python train.py --norm_place="pre" --bias="all" --init_std_up=0.0235 --optimizer="adam_variant" --beta1=0.9
MLP neurons of a small language model. Each row is named by its layer, matrix (down: output weights) and neuron, and shows model dimensions 0-191. Each number is 128 + 32 x the weight over its row's rms, rounded and kept within 0 to 255. Numbers have three digits each.
After each neuron's rows, "fires before" lists the tokens most often just after its 100 highest values on Wikipedia text that the model never trained on.

L10.down187:132107100133102112120071098092159177201181184056140167128148135145122067134137110202157081117108105161149140151103088160165219177082151137135106160126077187115094127149101143131158170100093062190100099114116146128128065143159112095111127104136104133132078189092169161136157094118129136134129132158141136125135127189135167156169140129185107079141175130140102120108175119128130082129163158117121157110136190136182095135114106167169120092123096104161108155105092111077060089101175105104126117084124188173130198151150097116097104133099158111074144080136127149142097145101133102100
fires before: "ou", "ember ", "is ", "ere ", "en "

L11.down103:159101130099118160132156058109137182071072124123140134140145091128084135139145106143161073088139102169167118087094093172123104171121105184138167107167111177142170127124197116101124175149141125114128136118117095130103130183074073074196160171126150180094135118104108113073094144108109176082151113156096130163118143164126104125122140151093131150136115159199164095152130142095159095144095183183165135120104138087146129112204133118173100117116114087158104126033064097148141112178119078151108131151128190154110085097143163173119115117100126160102171065143201123129071120143134151144
fires before: "as", "t ", "qu", "at", "at ", "en "

L10.down686:116108121128109128125066170157169156128155108157120143146154134102049111128076143085151105155138131117087130078153122151212091161204128101126148160085113177100115100129131174199122129128076217124127137118120122102113180143138178106096109113159168111128168114172126109147178100143112157162086146162122136139101158116063075092145158211109124052123154137089190117190154116115087082072162100140103126100145118146105135168123120117127128166136126131111135108035163130176141130159121120133214060125177114135115170106112127075084088137142116136152129073119094105153146106123101153132
fires before: "s ", "po", "u", "ir", "a ", "the "

L7.down41:171121165159137149109195142183141083161154119067158187127081166076177108089092113159126191138140080077143175175117154097116107150095113127082153173066113130127150112109094173118177115155111117091126174139121125189097086142101137129096138106104122168139041110144138112132108129083116107163165120185092083062111133167113077105170134110146090153112121118104109145120137121119129092114119105148149094107157138089167039134153102080135178144178148090094147123196147083134113122092173145128122099169064159114129166147137110120169091153132104132110118166213188149099140133143117135185
fires before: " ", ")", "M", ") ", "-", "T"

L11.down651:105057135132106094150176163086138153135082079124147091051128167139105139119157079077163196153146155108110090078092153179139220127171152147095107105109182125090134130131124125172164134145133120157106157124167163111174073106151106104124204144124195118065155116132067144157102143075148107155079148162134085190130103135121155107108190150075142095072082147110140103152064188098119097151130107110119128150127124103100091107119117147120101144149176154181111138125130192173160117142157135117157132109112077167125109134113145084053121177113112144108164104107118101127120143177134182133
fires before: "e", "r", "b", "on ", "ou"

L7.down64:137034113177120152164106140112135165108156097127157104126129104128166087149093127130092197115102118150139113120144122112149105114184125097135072116116182103162163140113155127146200110122178119174142120235109152106094119159180123163140171083170125151125133083076064110115091186099124121106090126150158130145128080081083123124086113149125139136135140163105123143175088137114219180111094117107129112088051147144152145093054104177118146065080127152153166122127127122112081137169185104085121104156199124125145124097127123143088139161096112143154091159137137109180136137154082086181
fires before: "t ", "-", "k ", "th", "l ", "t"

L7.down37:155126168154175101139101094103113041120149099136108169186140124171091123095144120089138000101089121105166130086123080079106177123143160134148156076159122159139188157078155106170101144133153091113094109091162142164143141143112143080147147129134117123112127142102112144105126169155145138148140161125125163097106035136111121044162121136095162199128140102121104125125116147118120123160162142145140130148097105133122166109157156090059075150103102147162117135125189163172155157161088162160103117106096157156191108122157090206130159068136156119133123074125107098108119162133149155159
fires before: "==", "===", "In ", "The ", "A"

L7.down255:154163128086112090099139171190136105139122113088156122058160171161139158103101135151120118125118150171124191143168118131125085116135161116131103081133197157168136131130147096072103187124149169119129137162078108126156164125162062103073127180118156122133144124139115172104073204101137072148166107160101134116127124116148130124118047160125138101087086102108105134140099151160052196135137131095051180113120138178113173126089183161111085115161108130052168093080163031130149119135104139120122144118127138116147167118123156171120151153122139130127110105195126154154147133131171085202
fires before: "l ", "ld ", "the ", "g"

L10.down685:123142130161127115104156119149147136129066061153111109064140140123179102113152137166119183155167135144139116133157139132174134124110113141083125128126048157072139133088157119127123109090151155136241153132117154140144116131184129112121089116123180101127114047112112066118192122157187102134105227090126090165128108125145047063160104129088075094099089088134147176152140114127120148118164122164132179117135114121135165099137111110166194123082144102117106131120120120142179087103182092151126108152159160181133150095136101128176087090155109066119135200098106142136106153142120160186
fires before: "s ", "k ", " ", "s"

L5.down630:178088140171160153121162154153122112154150081115163150158150161104134129081142165198127243145141118100128115140113144079115148142122165174151195171109093085151048114072138151206177110185127134104104121133130089155076121090138121145094148107100104097191145100158090065147110145082053141144174097111122120092108093146101135169173074134142118129172132131089154101106144091079130129122075136111128104106115100082112103161161071150074160087142130130105113126192104146123122154092146108136109100116120097116064126136140098160219165170132149153129154149127102125090144148155178129139
fires before: " ", "s ", "-", ") ", "'", ")"

L9.down132:181099110185136128107139133118117121108078099175127177151184146153053116156085103179126165134115138063153115131135101106127151062142154099146061157154121153128093182094165130153164194123108093123128106140135159107095081154170094154140090147142084053098097143161105151167114092165108139137130143036155119154128071093101119158150123167154152117105109100122093094244098102110134127117166130111181104117080162158117148175179128130128151145176183164144112126156107174108167095155095089067096166119160171158121109176088081152159128112152124143091116079132100125125092127137088142137
fires before: "ing ", "i", "n ", "a", "n", "e "

L9.down219:175095161143125126147135177099088148179153117118164087132130147130166150178122109080098115150171185095119201100068109099081078144109139154089165097057131169130184139185087136078110168075115139086104135121109117108100161079141072194120113143141194144081163119101102131133105092116078115118137156045154088140158172155139161122167164115139153109160107148170120121149128160171121102107077118118132141126098183094103127131128127198142147129119129176151149171090151162110174128139169067148088074174116085062108137098116184133171083079116139113145107139085087170130117151132117153159
fires before: "d ", "e ", "t", "d", "t "

L9.down500:093161097147088146182143119064101163132136116178130095129189126135128154071139107126100145096085107169130185134162112130124141169147129101103182145131151096168078157108156084120157091068135153127127167129137164100165079192141176152137105132111120100091131133110058162115168139063125096123121136107069115154078132163157155140120096145147115099068095186112115127169107137190166127152129091090134143105123163135193128186136114147098165124107171116111164126172094132156121144068112087133139118188145135166156145092136104086141161098151086067198193110068146104209076102126090090141
fires before: "e ", "a ", "e", "ed ", "g "

L11.down40:151180110144096149153130185088157141145117080126171163101189090139156137080173093140145186139144143117089089104034122126182132117129088089115194137096103085119167175112180124168170113124105135238122138112095139155123101153142140181150148089115164082155117143120149050089126116144145122153111146153121101151085120088123140151077097132185140120157114116166123144128090084170158128099157095052127115096162102113096079116155107117111188105125149124095140150138107108065158115099228125094122161195077124134133137120120095151117152117105125095107137177156154094105126194133118167126
fires before: "ed ", "e ", "ing ", "es ", " ", "s "

L10.down305:138093103120145057134143156167118120115090082157129128097065155099118134151146146099127136135071174072147159139131161096091163125148146093113165135157143082073150134104110136029056108139126121127155090164175145110172153160091133135138117176085139136075161070135142160151139080147116149139147161096142109057157199151073178119072106073104148134160155160150115144087103133132158124115095144159119188136098175158139146082158126164123100087076129075100138137165103108099180113114055142134199084074083090118099143134125124126122119128134149148148208195174099153139147132104127145152
fires before: "ld ", "l", "t ", "k", "e", "b"

L10.down211:140177210123135162082139149069125106096151172119168146130134091135155142139078091176146162176162154109113077130151192175086099182107128123104179155053148100091124176139107101113067067158156092123097084135123130152128144116148152181126144111088135101097148148086100090193079120119136112157106107115140198093113186069120156122175095176191138052123115122126136149164134145149131112148157085142132106085140143125131153096160103143116130091148101155157124062106163096097106078122134156159152143046127084115103099147113098119125088141150127124192148123059124152099144124146105205123
fires before: "v", "ed ", "s", "ve ", "ing ", "or"

L4.down551:149157176120066112150135084109095067097091132120119177121104118117155091129128155089086017108071094132234174113135082109106158145102122103176197134178142105064113184158103123152148132142149119130101087096117146159133164128135147112146161148128102184143124094048106133147149134161183112136164085157085133101081071098123175113108145142138152156153159113132076104118140127097167121113171091131168117134095074120146101089141137144116128119114163143137125123113172203134152090114092119195084136162089140122186123125197116144109134069153133102113131115093181089101162155170144157133
fires before: "\n\n", "The ", "I", "In ", "H", "A"

L8.down210:190080152135159101105160131157105115098179122059117138148132201135163066118116143112142162146139104107173194107187116108081149150140069142077128148117102117087100070102060108104160121144107127102059156127148138154083108102108085107098152148132136146145086101183175148148098109112146102189129118118114134015092158174128116128121103169107087117140185144125117141120116101123115110209117166130135139136138142128094086124135130100158218187180165129051195089152157109113138118132123179155074127139132157118128121149121097116136101180142093172149087149161163124116076148122154121114
fires before: " ", ") ", "P", "A", "-", ", "

L8.down174:125183165144167191117186134091128109115116088104190130105134076140141143078140144154134124112106164148143147109165136155148107068155121137118167074135137092143191112127128139126051114108111128087181147200101134085136131073117125213127121168089108171121066149121079146168121155106101119101144107143093101160118136109153130156144125142123100094164142106059190128130106106063154125162120094143094104140129113119079098161147103081140160102069114109148123130103084226214205088139126109151112172128146179100149128142120104136106236095118107150143132136126165125144150086138162096120
fires before: "ed ", "ing ", "f", "m", "or ", ". "

L10.down119:082114083148134114085185098146152182130117132159129115137117159141114154137103151114115107101094191110114141088142144127107129136141134140128123129118101151105137135122162107038172149032129123139108078150091092032163184123103146154195095137131139151074079155115139119187173150122160104154144166147109075123133095103073147164120133139100087146049073167145104186162098174165111125110159177054108138131153120080121135162130113130110132173121150114104092132159104128125163193118096128083125139168191144146181137197124158099160087143094093092095145108053189124125163131119096142124
fires before: "er", "a ", "er ", "st ", "p", "as "

L8.down351:098113137074092121140159097114140176165152132111157180153107077149165083137115086139131205104126176068119091204128109095217183111108131123151143118121112158154143126152156189148145156196126113168086128173054129074112187134079102045149152085151130086128077118161109142123125132130200129110162084114120081125119137128152127098116141133160165123154079130113097109092137121104131129114128155100111082096137135128143126115092099099159125088068158111104155099129162121146137096131145049110108121209140152103133154109165168134078064129141176118121147147193167096137150148131210108133
fires before: "h", "ed ", "t", "ing ", "ary ", "er"

L7.down475:191122129199126069096118121170097107146161102093152089099094151115159205178152126155085090108105170083129165136080131153066183159124106124196116141135128158126150146135107104085171187136193133176113095142079093147098070131069081215140087135126147120143108123164122152105091179091136126164149075088120135133187084183142123139147146118171127155101151095135107104096100136152173079181124127140128129143092116082104154138109107073120186138101141105162140136110146145127147128089084140084125211111117135188106100135125115105074099148079106137104098085164160140139119172149102085123
fires before: "ity ", "ed", "on", "it", "n"

L11.down696:117107188159087148078156058070161139099124106128124144108131127116144087177166185105114116126111128155137139179088115161148135121099156178129115103135083133113136126136111141053180147056123138118131140108141131175117191100126051101095150088073113100169121134186170223087159133107176180120151134185128159085143110150142112147167130119120130130167141187090161172023110116134145140154150080118127180176107163101101090159139109119171149136071095114156135137070145101127095088106119138113149100138142123137116134094158233115119099078116158092126174107142109145107115135145089121096
fires before: "s", "g", "en", "end", "t "

L5.down562:092099115127165167149155121148138170099095149137083195114112112163109159115085121164138144163180161127124133182158101068149078071129101135072129116119071099125066114123124159084132098148137097126148141197135156142125094082170148089103161140123159122104054130160140092112083183144117152109134131154136135149117124112159156173089164074196126109082219152148167117204091113161133163158102136136152081106100142148091149100074167120109066136108108207093095136065125160129158134066149141160153124137062144113122121113119103125142195163136136133136138128127126065082128201110100142151
fires before: "| ", "|"

L11.down276:133081172127145110131122106103136160135092145127137150174147095082106114165133130155115163129106069115139091112107105161159135058111149196099131130081055137123128163114143111108139151165090084120136115091100117134157148119127148121177169110135112146097170145230122108092076142123154196103072047177106125166126094120111139149142160126088111158139130132075142156171152116115104132136164122068122095126148175156113091098121160089122108116198070152151137157162100180120148066097165106166126139161111106099086132209105080180118154187133099148185100108151219122082104132190146133150
fires before: "\n", " ", "| ", "D", "\n\n"

L11.down613:100125126095156096123106103144142131116075138069085131063133071182129170128118185056150122090105145132103115094072058121113052128159177143131090226199124099098083110137169106138057136166164162101165146125134099133100124195084139120165058144130135120152142116176178157109133151149048162145141110174140185137109145141159057058099135094077138175131134139155148116152129107110118159124097147149147119156190114125107138120151139128155123127118071161145151138131162151135169085090125085154138180125106149135161129108052116103164112094143181128174124125138121134139152104135138138088
fires before: "er", "e ", "en ", "ere ", "at "

L10.down748:131114138162150209066129126141139107149212149113156150153197140121098109123115088143154129141109169086096106089177164130101122138107111116111142139145116131067132150111108122090139146143115127153094092133105133138125116122167147102116108144168151044095092118255121161132122138107122132107146069118151176017098167086141142129126048191161103098087133105089146129120101109126106127148116135129095125114121142132117174142159087131148160141134144135076127130123143108084154066112126122127091161106155123120161093140120094168128126184217076179171075118153178091128139131166098156149
fires before: " ", "A ", ": ", "S", "A"

L8.down43:185148165124163156101189133134098092138163197088142161136148213081116052082106145142131192188112140102148155109153147124064125126100057150103151167079097133119106080140090096125142132144102111091106147117135105141104114137137064090083159168115186127141104096164149149135153110123118084160135102150108104033102167142147117085141087165119069094120179153083100117102127131106108113180125175148124140125135121141152129123172098123117191142169152056074183125131099112125084105125124161154083117165182147126098085163148108132172120162166094166134094190168154149140111076148120131146
fires before: " ", ") ", "A"

L11.down89:149144111168097117177112134135123105160142111139080125137147083131128169130103135142138138138094109065128119122130170117119138176107079135156088107174082085211126053104112139176149158100162098100187112082132130153154086152179152110136094121119106117059133119151144133155143062116053167046127160086125083080209123094088123121123151151124103109135115113108109142137159131096128147168123173110147090147147169177099179139113164091122121128179101128140115149125092149102208175125151088158128082157083125084136163157177162151150154097140102168059155152110042161162103138110117204124
fires before: "e ", "i", "s", "it", "ce ", "c"

L11.down56:112128157163148092131103160092079087081178087182085117105056181130158122123165091128199081098169161114114114151092131124122132135139130183106117180101133152124147099200183118156156108071137113109098119106103131114186135129131045125116142139113103144064162138136077154115041122086096079141110097129156144109158081128135107131146130157059132110104099142149122152115176115091106111123142148120104197121116192083153105132121184127136155135098154104127129194131134133095130086155145108135164123106122099149193157151107155154123166154118175109133164159164122087025143148109206152085
fires before: "e", "ou", "p", "ear", "all", "al "

L7.down269:126095149152144062124112075138125085099130115174068179130135121147136113176068122169160108162092130047117104146122098087096123127116120111151125085162138143105110165096093115142096171140155116117116168139102150200109100202121120129153115172206155132110125101087158111098112142167140143135172136107155128096084080143129102111127176161102163162144130142138134127064095172115045135153161214068160150175144197119097128118162138131094121122153099095137131138074072175103132120190134167171154195118106111166168110097052189112180112127119162124140098133145131104094121102124119171082
fires before: "en ", "ere ", "o ", "it", "l ", "en"

L7.down757:161121072154137132099147147158092075133182120109142144139089173137127071120115115096178132163115139138121155137091093143143130126094124149089155088189146084141173121110078100096196174153154062124112113104135105087067086168134082108142162178170126118086120118183132174142118174099127113091140166193102151111114208213103152046104101121115106077111104191185094122145101090108125185080104101150165140140129131130063137100155168127113079110140189139118106131119112090135147116111177092175078125171184102079108124115098101128157141173149110155153095150130122168166137126154124092145
fires before: "en", "er", "p", "en ", "h"

L5.down656:140095130084121121139172122124090068136084126135106159113154157065106172189112131095142176163103155089140118168083147176129090113129189116110108077175105100130107105119130166129127207164140092109124135111110144100171094091138156088112126120063144158086149120163255080122092098126092172096165093157076105143106144077144179132129093167106158116168222146151098102138161124146148100110132124107176112130114064103109146088174138145166118119124112101117130083161128215100142129073134109149174164161077171150120146191148109155118104177138103140114143153125104120097148125103140093131
fires before: "| ", "S", "C", "P", "D"

L8.down264:146129067144138050076101111114105149154133146165132127104079138120188126137111109142120163108114125154152149158163144180083103121120129153173229147140079153147137107138088121111155159148114087133128113074107162204178150168061132143116129138119102115154137135121158131142120074118136053150060101094085127069126151178105124162096141089127155180060149147111151188175108092184169085094090096134131132080096095145093123117113134144087140137136147062141132167126127138104112142142160127121054137176155115099166181100124136152153112128091115139105156178025121137119154076165122077144
fires before: "| ", "\n\n", "1", "\n", "in ", "0"

L11.down64:142062101128160062162139083169121094150121133156081149133106226076121164100133190092101160117175123177097152083143100158111096065117164152132111101174147123173179134091135155140102154113082133148125112110161122115184194086122169127121167094211165175141136093101090173123097148137113149131072128181064144137115100112153192119172110124106130138180141145134087144137082144150108191148138098101126105152105069128101139129138154137096073133139196087144105098131167109149120131124091138163099121091147119073178128100100120097116107175113071178142105113125070151144122124093088088153
fires before: "d", "is ", "en", "er", "en "

L8.down289:150107147157152178118118084115116100110114147147168137177130152133079144087111150103145168149109178063125109115127123088146152113164138086098121143097121150096112154144059149098162156167085143172098091124142141145172159159168080046154097027136122106077135150140131145122153080141155117141118132116092071212102099174156128067121114128120118157057084140098081118125179175137172173149140103097182173134158136178124115104161127082137144161123167158096156116082082091155104126151104134147140142149095083099111156141110122093106136125098181133107143068110146128128240106156145194106
fires before: "ers", "l", "er", "or", "er "

L10.down639:133133114112094118123089162174118153173108157096200086152132167152109065112182159148160126139082098111221159127109114145140160170139153142122174093125108106110126151101156092090090108141146114161096098141115145145094177168089129114156160141070122132093101127152164097060130113067133126182145112098124131069153125139196123089099159073118053129142172177117188100138136103165167135111095129141091126070165100116136102087156116159141135070179125109134138146120094070077098111096053106158102108099126108200116210162149098120165112187107098157148111184144168148137138115165134128118
fires before: "e ", "d ", "is ", "le", "ou", "h"

L9.down105:083181139170132121054126132146134191165134130139136026098096149087171091143121091157076135154138231075127075125152199105132179105154120135123159138110110147113147144120131090062139116112100186144140077119127181034124117098127162109100165126191124097106187148112178099148132098170110093099139139085114154152149117129039122137123124130116111122156121164148101136155144165146079100132130143128054149140109104110124095115154130153110122140113154145105151167091074216087180140144153145108114149134154109111155150141082135118094141147069151152130117151127101166146131083182172149133
fires before: "t", "u", "t ", "an", "ur"

L7.down371:204116129155124166111175118159156114146165112094130153127156197130122111067032156159118177124147117099115122142147124097100162135081129124085120203117084144126146110121125168100152145165112083091129141117071099201069122127116062120107142148111163137142063095163168136179118120071103124150196130152156112017141154135088098143163119163080113099111145144097120129157141091058118103114150142124149108126153107064129092147154094105142172139147160078112131088125170123130137104109140144124093111164161161070097128170165118118158071140154068131141145107211169158140135101171146132143
fires before: " ", ")", "T", "A ", "M"

L5.down729:109111127093129153174138151110157091103164150171129194131115111131138177156146178159079141122123136127136154148076113112142077152152112149178183141131104101134050142119056180140190145136121110173110155165129149180078050053139131073123154076081131122122074128140111119130097114137094128117152085175127200128139168126119185164078069212096159109076122134139192133183118078140112163124154101126146076182129105113103133099109102135105085171093090179106110170143131153123090146136120167140113131116065113135114156121104158113118195148107134122089161130102081118068128175132106103132
fires before: " ", ": ", "A ", "S", "| "

L11.down670:142109162200145130125142148109161111093137158112122205160158146110088108128170079122079144148132119138124142140212114155082121112177151132063156129130180148126095056142102183125180105125126109079149136136182103100166138088138173184130093090127080100097088158102165149153130109111135086112158115115122119135134164148146170211138085159183113081121119083141084121081164130119135148131160075146160119092039144138112148144080051146120116086123065134118106123130123122083112145130098121169128142119076180090176123120162157089087159147145118104157096146089144188141175132074123156195
fires before: "e ", "ing ", "ed ", "es ", "e"

L11.down639:136152130144136112175149155152132142119125164095147141152141146108124117145110067110049096073131135097151118124115146146147102067185163114136159137130102143138125089093129121130134146155071106135178147132137163056227206095148152060099134092148113077169131149145123129067132138113176159095156068141176177089148149134115167190153083140105108110118193112091132088120103125138115150130193096126128167108026169132131156131112123070090069084072113115131149138096091114148082123161136100084101126182103095123144173103132181115129137152127114118131150152098186118136071109195094125155
fires before: "e", "e ", "u", "ic", "it"

L9.down418:123108124098141095148073101146157134144158146103127188121141139154150048107081036099095145209115089107086126086110127105129173167146135100124167111155152149123087099149109122129105106113079170168058144118163123046152184112157123117107113137141172116127104123130086170170123121146113176155146119153164128069145158091130128162208111115125132123117123092155151067159114110184150127093174163141124123175125156165140172111145128106101083153108112105158083143084078097127161184167129194093162172124083107141119141063159088151076084149103141094208128079149167138099081135121132133111
fires before: "ion", "u", "es", "d", "ch"

L11.down101:091115160163155139124168234150112108153124131132189099147097194112157145139094160152104151126155169065147101069106120170167129118136111106163157136120101103125111163107125152137103176137157125154103106175143122150113140158132091106099149140112154116108143090176164071120078135069128137136108117140153147169155116096107060100107145196120130109168118095123110169119163172185150162113107107115083027085111065082119140095066150132158127091105097118137167192130146160179085155097126099187131063089152117175144135127104190112096106120122137158111055127124156136137163072189144113142
fires before: "s ", "t ", "the ", "t", "er", "th"

L11.down536:102149121151140199137095088136179114132127114099140087124148127120137111155182147134129143099192215138070127150109129089088073107158125136124131138137173114146163156163140169048175150103139169154136095076120084120130115125160071167096098090150140093106145079208126169121165152128139128146160103154066144108079167095104099117120095144195096132145076091116123097119146089158119211118132158143092147135134087100119163131130155144157073052075120188137156116124096092153144176127127103139154091149095128145092089141058136138147152101099177084084094155191130140152161090146170094162
fires before: "p", "ld ", "s"

L8.down741:120107149111089144079132165166178145158139128114137024114125072163126118095122095125185129132123172135144145184132109158162163187182224142060087093112150158181191049163131150114128152144124131188161142114087110133095106138127109128099108076102135141113105113096126125152081122128173152067166112105133145157150141163189124088170144070128074105173082155075113149146128116130103126112072111088158160155151108104108106074102076119121146166120137085156124130122100116116137138146147136171093171193160171103083110088132126105132140134078179124069121172122142097135178128164169100152
fires before: "ed ", "a ", "– ", "ted ", "s ", "ing "

L2.down310:145081125047155143121121117153150149152040154090118056117139097090205131152148074150133165114151106141131179194157118150102099109133134104122139098132096108171139150136134126115153067128116107113138123113104120118114096170113068133149089113118107138132079134146068128106165189152122189154088178102139163121127146072121149186108083150149154118107173165133209123099073120141112099107120089160103073110103091160152095152122137183097115055138136105138130136117123142066131182128117159147201182185108151160124158155164151117098175176138116120156150153092150070152089099106073184133
fires before: "- ", "\n"

L9.down102:143075141103173134147166069100152118129125125124104151113087067085173082056135086104174123163107143177110069163176161178169090111150135170098164146104097131083158087093130136117133109111118123122160105129053127087134147055147131130109140138151127126146139132148154107150126164203075139107116104118136153078156159074061162161142134155136153147122126130080155131110089179141098134116117084167088109102165120122089196084139089116189110150122160159167196138139155145144115122198146062078135113073129129138119153167071150175090152153148175091176088138125124092125098088164174124098
fires before: "m", "ip", "le ", "ed ", " ", "le"

L10.down733:183147190097147137136121061107168208102088064106071146145116168121130129115113129114160090155146131174122102128151169054135079140184113136070127153154127118114125094133100132176114137138114137116141128117115154120111128152125077127153127033177172138122102083156139140125116110117159161182118181151133143178088122139158178144106125164150163094126063087163084115094130136171193138099102132122137112129052129100137074111091183144178127128151155159115148054103188089190108146074113148115151134089119188153063160111080109153116093164116108121123114104125144197133132141078119107170
fires before: "s", "a ", "ent", "si", "a"

L7.down17:208130160107138129099198109175133125121116177181109207164161158101107090115102139165124190130145120113152138172102160121082137131115109140129186126079101136136155090154147135105125113159071146086138156132108100137060112119079081092068155147153164113144093111180154131118135137106110167142138085118132098092152142166138113074141100099105084104095142145107096103131120109073116103158121154154150187136121045143124103110153113144154216154170183075087180133092116096067095104104158119123075115155115154122128134199124122156139119138129060109117102161165195171067101129166122117186
fires before: " ", "S", "P", ") ", ")", "\n"

L8.down266:146091090179127078108100124126108110129091148123182086065109183193071152109204155098110134125095221152137158065158152130101152130095162104131099091146094176099142136124196097115140113130127113151087114128092150153141114171094118122129117096146158209147106110121139097134098132204125078103105109206125138107178135113100116142148170105126112177074137120118146157095160123106080094122095133167183129178135121121159115107155145152133066135101150086157093122123155117116155125128135166062190094045135142123131094128125134111086137134160138153091204144142116168069155148099113194109
fires before: "y ", "ld ", "n ", "s", "k"

L9.down244:202103126163144157128129122105110073163129132126105128138118139116100175131117124148111101155120098091155148191161141150099154104105119108172119110150103121148097187109085137147129194102165120101125107099199082150096142186157117107149179084104087131152104088131165127157093162135109117108133157154137179084112078098134108158114088144062145167150133079135130115156128180175125168164092107072110097139075062115153176131116102124142103125138113115127111119130158119111100083111068115146228127168154066162157102136109127189192088138173133145116129172124046065090098208149147075159
fires before: "o", "t", "t ", "us", "m "

L7.down448:163097157166134102144091124117073097110115117125080165164101127138147114106129145115139000078075120128255176113114105121091166160159109131116166105162066185062178151086120107178120138107142130076095127140166120203151137093112121092135141135148124148100117121141152141131110162139152141145115168138154147091107023136107115096187120126110140184143131139135108116126105131121129112145162128138125128115092131119126117115129148113090117115131121161129129130112133181109151174116067186138131122126129139165173128090132121168132183096119147147101119108153106159088121150129158167139
fires before: "==", "| ", "===", "The ", "H", "In "

L11.down445:138143132131178161105148180129134074041149140158123102158091112086121173132141129141164145113102124211140149076182149139133105115139138088142116148177133135110097124123137095127161112110131142147157176155108114129123099135116137148142158107226192176114156149125106090135099043145064105174104135067089093136134175178135090055099188100119145159080135126076168160090100117095112179136170118156166134137165106085109086117131112124142124171072131204118161112148092141146067107132173154075106130104129148083159106102101072100101116124093220112127122106126144097150152153121150096155
fires before: "o ", "y", "o", "as", "er ", "er"

L2.down763:075095072106083124104116065132106141094081093109165106146096120100181070095179145103137173140163121159120129113122106107064122163107149162100083157104113177117116147087104099152093139148089121150137061099124116142132152149104125089120100203164130130134147136163073159151199108175176180139062141136099154104116221070169160051105140126177107094091103187174135123136116094169103095127123077173149150121177110108158121130120140118167106104128147084148083138110111142120107141110144123146117103142135124138078144152151155082093146225111160130193165133108122128135112156193145130170
fires before: "- ", "7", "St", "b", "6", "3"

L2.down729:119044091107084139121147164129107131106145182181129097158089124086186136123141071081151207071152096173144136177061106119078098085138143107128162106188116133124141147121112144122154137138107151153154157096122090087127139089138064137158129174105137105138090162115105183114103189180141175185093089107144155110105141104109102155124105110156184147139195123103108152154144114198170108095119149117145124121097138221118124141109151127091072097082101072115159164133156132124097143106134149129122120167125053106092108188100121091072147134166117117149163154136131104176098110126087177073
fires before: "- "

L9.down517:106067130115148171148119116039218125137093152108156131089122133163175138131092113168134140146137098169091073120119124165193126120105105149094115093114128129083153096114110175122138121097082132113127118137079147177123122161156088067119080092161164083165161170113162107127115174138117139113206166147106164194124128144172085109154083142124132094075103166110130092121127114123097095113156083153102204123141116069162173123147160102164057117150102083173144134178077119143124161157139110113147169133068147171157113132129168150129145146122161090110163069132167159117040094141182128106
fires before: " ", "ov", "s ", "er", "s", "or"

L8.down668:082190129108151164139122160062152142128182119137098155154084105139128150153077132192103103160163095100106101115068169120135104123180177101204135100180131114108070131138063089109159169138126118180134138134144091144154116184101071048146074108109118183149204132155123142098142150145080119167134115158117144158139137128112136124069137158133110142102146098149101054111178124119179113166120171109147026154129150108122155134128142152097070133148084153156051131107154161126091142117126126077185140117129121121130136053105152149145152206143141112142140115105133149104146144093104173160
fires before: "us", "the ", "of ", "x", "am", "an"

L7.down128:141161121153042095075055122182084120179127116173146141147109141111145058186145095119151103098119181136124131123107146101143155148163156159114140180097122144123110112163125124099182203144125097122126105107114158119120093151141123102152141151116141112018096134165157131124094131080142162140123122135111120132124222170126189121143144079120139124141162251166095087134150129126093117079141059119110121092099148060126145163133140140130132122133138118171107084109170165207155118132154113138117104144185144138143182111169116110101135072100093135096061121103105102124139067152145123114
fires before: "\n\n", "\n"